From a checkpoint of a small transformer trained on Wikipedia: LayerNorm before each block.
MLP neurons of a small language model. Each row is named by its layer, matrix (up: input weights) and neuron, and shows model dimensions 128-255. Each number is 128 + 24 x the weight over its row's rms, rounded and kept within 0 to 255. Numbers have three digits each.
After each neuron's rows is what it responds to, as a language model described it from the Wikipedia text at the highest values.

L7.up117:100080121086145121091121092148098132120149138102080172114110169140136142137087185131120133125101145170120125121129121115146138172109107099120092173104145139157123155134139141156118095134101119112162163078057123078144112113146125118159137103152125133155092145091140138093144139144127125142150083102130133127118099139185107079141120126137150108132120144155135127117088164153101132074155
Responds to: Final subword pieces that complete a word split into fragments, e.g. cli-mate, Puerto Ri-co, Basket-ball, Venezue-la, usually just before punctuation or "of".

L7.up151:130097130133114145154184132192112115142155147163107087084142159134132152103134144132101119107120141150142140138108093114170097129127099126140131129098118088123118108169127116088119118101143136124082142134147126137115144123103102123114127145122175156149141106166106087111139115102097087125116095169123162135117117172141098108175139114150137140117159103142112090124146081178172171114171
Responds to: Final word pieces that complete place, language or personal names (Teg-al, Tam-il, Vietn-am, Jalalab-ad), ordinals such as "th" in 24th and third, and school/education words.

L13.up95:134112154120111158144126160150141121146106125209106144080146119104140133197129093077140107092144142149106122127175152131128116112137148155121152138151109094099116161108107155110127123112099134090126158129085134137117153148107115133126105141114120149133084134105154113123139153129084097126115126113113131122179148081169134101138138171103138133130126116132131083134116125147092126097107
Responds to: Opening pieces of words split into several tokens, such as Cor(ps), Her(aldry), Col(onels), ex(iles); weaker on "(", its, the.

L13.up817:131081146128122127152147164129106102123127107123088136148132117122147142097155127152129087117108139122160091085063136080194128160125121128107117152176150123100123125152170132132123125126097156131147125146195113120148111144131112123151112137132108117187163104116148131118107168127120144135116116136124160142128113136121143107146112139127173149124132119127135109152099162151135140103136
Responds to: Finite verbs and relative pronouns right after a subject noun phrase, such as is, are, which, that, in encyclopedic descriptions.

L3.up801:100138105129092177100167108159133130156128081087160134135130127121111145080120181136155166127155098112113150130121141129130132154120148166141138104164124128088178137102140146125127121127122149085167111198133107107161121151108157140115126112141112123114127100144102064105175105065124109141126145148121125161150112127163150102127156104130141133142106122103094164161084127135153116120146
Responds to: The second newline of a blank line after a finished paragraph, just before a new section heading (==Cast==) or paragraph (The…, In 2019…).

L3.up294:118162105148141142134120145144141166153143103074153175131107138134072096124123120157154113143121120139167129171128121154105140117134148151124141133135156124138131155162150139167161117095107114107137132138136136109116128081146107122107137158177120151159133129129120150123167181121120132174123139144094112137117141111147107156112147143135155134115153122135123140148103111122193153137125
Responds to: Second-piece tokens inside words split after a short first piece, often "o"-ending (Bo-ot-leg, bo-om-erang, Wo-od-s, Fo-ot-ball), in names and titles.

L13.up74:129147110174187113098075143169087103132121114086126134122166149152125117083160146104147112095164139117183128105165107175113118112145127122163160124142146126140092143090136151124089099125099181099160114107118114128157181125128130115131125128120127152146105127130139093138098070126123137081157131133086111156116139120155164139153172151146143132146110146126124158164066148125118103123176
Responds to: Column-header words in Wikipedia markdown tables and infobox field labels, often before a plural -s or a pipe, e.g. Notes, Venue, Lyrics, Location, Team.

L7.up420:084148118118142136174095150108112099091139170119114143121122125122083112178130133138177153100143149126130128155148143094135111130129167127154127107150152107115133118146114135166131162099120163096086137116122107138145111149124094124151107152095125140100125121115109133134142182112144090118075150136098116134141163133120104123143103158155088138151141141124126111142122155130141090165100
Responds to: Common-word pieces used inside longer words (wide-ly, Com-or-os, Her-itage, Cor-ps, N-ot-able); also "and" before a list's final item.

L3.up850:122122145155145102124105152112192152182133124170150119125112137085124156094131102111113155134147110186118066122114167090137085146179133142107119111135190084111106135121112149120109111087119119160111174129137133122104137109132117118135084156166123120138136136137146116125118135120141152164108128130109113120102117142149138129119139108150133137150139118108118161099108106093114152099095
Responds to: Second or later subword pieces that finish a common word split into fragments, such as cri-me, fin-ance, innoc-ence, and replac-ing.

L3.up1012:131138113114099114154135121107117136106107118148149146135107150100154163131144147125126140129084093116112156128122110127139156119154164123105145124129145105119106122110109156125142146150111119143145131090154129157099112127118145123117180136113086113103133076113108092106141136126141134082141123137125163120145128119148134129180169143106136089113106091096150148116137118147144087129117
Responds to: Short word pieces in the middle of words the tokenizer breaks oddly, like ed in ne-ed-ed, n in le-n-gth, b in We-b-site.

L7.up769:091120134128137093170145111133136134125138114116135120119170118098113115133125103162129095152113160101117126124146117154136145096095115151108151132101117138112097109109113116145103112105138160144100151123127166087137124108124130120168168138146119094089129108116161139127137121136143093124140114092157128117124118132125132116135148127127147183132101161134083124175111165086138112087175
Responds to: Relative pronouns such as which, who, that opening a clause after a comma-set noun phrase, plus mid-word pieces like gymna-s-tics, subst-it-ute.

L13.up990:125127126136104164127114116084109145129138129144103150121146142114163105124106148133140172134113111135108147110127095163100116106169086152121103123115110141152177132147141178137114123102133155103084123112099136130134135112128140117157118132132147127127200131106118148096126160085097148118145129110106106168152089149088124109151152111108156092122103155164151156183076118104158117137128
Responds to: Word pieces and capital letters partway through acronyms and proper names of organizations, products and programs, such as ESP|N, S|E|C, Agi|le.

L7.up711:059156112135091138085147138140132120123104152110123102130163164120145146101096168139122126068178125104131121157105193143181144156154110140121125195098118129109129154162148148110097129159079139076156119159130140150104138150104149107099100115155091106120204101121080098146170131090149129117108149100135139136123088169128144108156080126095126159135112158107141138139130130119117122093119
Responds to: Final word-piece that finishes a word split across tokens, in any kind of text, e.g. underly-ing, worldw-ide, abund-ant, patro-l.

L7.up1138:123084104089167134152150174104138131082095150129108155166134125137142150133141111133062132105091120124154179168150087114126161093073114108171132105136124132136108142143135141110112110131098144098120181135122101161143105084125142141139149137128120129093176164123099152116092183157124131154133120142119088147167080133123145129141118130111128139116158137130117142152105143144161132127130
Responds to: Tokens that finish a predictable multi-token name, mostly last letters of acronyms (FIPRESCI, CROPP, ASCAP, RTR), plus "and" inside fixed title phrases (Signs and symptoms, Icons and Heroes).

L13.up606:134110133153106115165105145110134130121110126122139167097163094128117100149172134121132102157099105135142140111107147105141123118127123102123158101160098103128086161116109114150107113139168149161137128124160087147154150145115141099075111155149159119080128095083149127120112116127103156173134100144139151137170090101120106138179164130124131141158117141111113121098144158170133187125162
Responds to: Prepositions and relative words right after a noun phrase, before what follows, such as of, in, where, among, plus mid-word pieces like il in Chile, build.

L3.up352:091120154156131137121092129155126133138109129128112101155128144119102171184106156138123102167117133168095093117142095124173118127125135160168108109142139102153135147159098154124152123138069154127153099092121144096118091136121140127149123121185178176110148124171160142128092113095115076109102125109078124151158186068115152120168077145106113093163074118147136089085091128151076115090146
Responds to: Ordinal pieces such as the "d" in Second, the "th" in Fourth or 17th, plus second, first and prefix sub-, usually inside names of rounds, divisions and centuries.

L7.up42:143136147104124129149132169073169103101165158099144119130136133122079113132102132164147137157098150124120128142174131140149178114142113109107152112162117163133090117126153137095143150143129137144088133120101156169169138076131142135130114153081105122095172125159112119143161111096122137127132131142152099141111124152112106129117141134089137112146151172124091126102149146162144146134104
Responds to: Second word-piece completing a split word (lo-an, dipo-le, chos-en, Budge-t, Amaz-on), plus connectives like and, or, at within lists and tables.

L7.up644:081099106135106170117108124157138121144106182087129115152094134135155110188109171145163103169186132120111113163162099123172113136113153120099111153107101126165095144140071094145138133148142122122146117142085140114137158120141120124103149133089120076114145150154146132105112096119123141130131083092113107099157121100155132130124169138117117142164107139096141149120140142117179193122144
Responds to: Mostly "of" after membership nouns like member of, part of, one of, Bachelor of, plus scattered word-piece fragments and time words such as after.

L3.up1149:106181127122139094127092141133162098147129124081100176173141100133082112143145112136071121163106126136124157108173118126136149108150120128122122153128157080101117111127131132118162131139092095112114113106148083144102132118116165126095140114162122176130156112105101140117114157172131151146134130082144117117166163164129161107098148097107084144067126128143120121154141136166101122105159
Responds to: Last letter or piece that finishes an abbreviation or proper name split into fragments, mostly in tables and name lists, e.g. HUN, DUP, Quaid.

L13.up289:099174133159100138105140107099161147147121150125108126159146134086105143124110145193154098096127127141121157134098138134139161126121129093095164137142132177169134134138129104165097083122083176123100126123164183122125140147104133090130105152109155137125111138142113120165083112132134114125116144119134140113144114112165141135147115173126108139137149139082179147158159130137119122108136
Responds to: Number words, ordinals and word-starts that set up a count, rank or period in sports, election and statistics text, e.g. seven se(ats), second tier, 4th district, first half.

L7.up295:134137132147114130130102113161166106120118105128108127100094142129113143108127167087128141143121090139174139140105150146148149119085154135132122124136109119130111137158139124135222109144138138128129121158129124144107112137158126133152104104120193172131131115147127141127138127131150150131161148163097159134103129128109118128140164147141134181145125070134118104146158143140149124140130
Responds to: Short subword fragments that continue a word already begun, especially ordinal th after numbers (16th, 35th) and inner pieces like b in Zimbabwe or probably and gu in argued.

L13.up798:130116125159128053089124108133151117141124120135148134072142106135129158108128148124160167095140118123129140158111126161150150148094135123103089122136108084112123099135150132142112118080120105148105130119105107152148119118061124110125181093123180131148128144095145096100155156157128153140119142131144092123099129114144181110143159142103136126137130168120080086154115149169111066112157
Responds to: Final pieces of a noun or noun phrase head, often before "of", plural "s" or punctuation, such as metropolitan area, television series, assistance.

L3.up443:122176128172074123128152171096138109137112139101146169124130166147106136123104139128151107183069202141111121114088153092123156180104127113108086119119108128129126154135145137115155174140109133150150137151177135140146152172147108169117132116142157146117144147147129147117172126116135123128147087141126107130123128106137158139128143145161146126113117140113122140107124113119072136133118
Responds to: Short consonant-cluster pieces completing a word split after its first syllable, in names, ordinals and table cells, e.g. Mar|k, 24|th, Lis|b|on.

L7.up184:156148136107084133134123135122097128085115103145130129111150127086149158136115183127120164113139101151133168151124159153132097118125134137148126159152133129097069134119067156152154128151099102100127125109146117133085107138129137129114127082110121118126093104144125143120160148069139134110115114116116141115135102128155152127152163137074116137135123156101137180159132118138142140132128
Responds to: Prepositions and connectives that open a following phrase, often at word or sentence end, such as "devoted to", "Unlike", "In 1975".

L7.up1119:089145159148131112168079121098146151109126120144143165061146143160139098141133155119094092144127127130166086133110114140136123073103143147179143099142162160117128074136165125115135094145150152120145148106129176111112110089128121126123132115146100125060157174141079147136157115110151141083173115131126113113097133121149105145169132117128148109159144123103135168153102141145125137121125
Responds to: Final piece completing a word split into tokens, often infobox field labels like Ar-ea, Curr-ent team, Stud-ent-s, bedro-om, plus " team" and " other" before plural s.

L3.up951:137138122088141141145125150155153101114114129144146145100161162154108159115112127088151125094080143126075128124143123122139102134102178166131095146127121177094141079134093112124097127093181159135108131141133103159151174129111100169132104074132148140136135155078146132081101131109110120118098109137134142143149144147107114122135135146110085086130098088132151174134123133161106097140096
Responds to: Middle fragments inside words split into several tokens, most strongly "lo" in explosion, exploring, exploitation, also convi-n-ced, st-ru-ggled, re-li-gious.

L13.up40:144098140109113135142133139125133109101119103095138123137121128108106117135078127120162123089153148120144124184103160068109123145159175147090097134153141168134082103149108109142186139099095114105098160168134086111128105107142136125143129120169108132119097130126155152092123144123112146117149108157141118089144118136134102124160133110135104064147117102182105157108095119129143139130138
Responds to: Function words, mostly a and of, inside fixed phrases that are part-way through, such as elected a Fellow, out of 10, one of the.

L3.up743:131111125135130129135091178103149109139126153169170103121114123131102101159092139108136126127170138121185109115107147133151124119168131091146110119120131152128163133112140173125126118128111153090129129122098117161130140152120082109102168146094127147157126163104141131164121122091144157138126123140152084151084146139167138105121155113163117131096104117164125145097160132132142148127113
Responds to: Word-piece tokens that continue or end a word split into several pieces, such as genom-ic, Ship-ment, exp-and-ed, sp-ee-ch.

L3.up94:105156099100175125181173147127101111102130129168133121099098088144139127151104134120139139144108090134128149133093124087125109156072112142106112135137135146075143113115153168099167088111119123106077153153107105111106121168120121163113090117100118115133113135094082133142116101158107153088119160162144096132126159168140159157098157143147159109141144117127132177166154136151130124089157
Responds to: Pronouns and relative words opening a new clause about a just-named referent, mainly who after a person's name and comma, also He/She, which, where.

L7.up681:113089108150150148129118109140148132154157112136167113165141154165161119178140105128120142120115096148119127116131132122106158148135149112114146123139209170162123122137147185129114129135150147112074162081109105091159117114125083121133102077127134150151133145102112144135159156134177151138116127157134159114146119126129125102160154126087108117099119124098124139122130152126131142147147
Responds to: Mid-word pieces that complete a common English word split into fragments, such as we-b(site), Num-ber, da-ta, muse-um, schedu-le.

L3.up1017:124138124138125153179110160104117166133147121138126129099106138148155148138128162128161135121139127142112133145146107146129141112142127118137082109149122149137143168136152118132098167121129127113132096116121098177131128103142143125134138107098108130136155119121126182114095100136136133126141130101151156169122098107152133133151151099134131113170162102100140089147152101123118130138177
Responds to: Second word pieces right after a short opening fragment, e.g. or-th-odontics, Un-der-standing, Los An-ge-les, be-gin-s, Du-ring.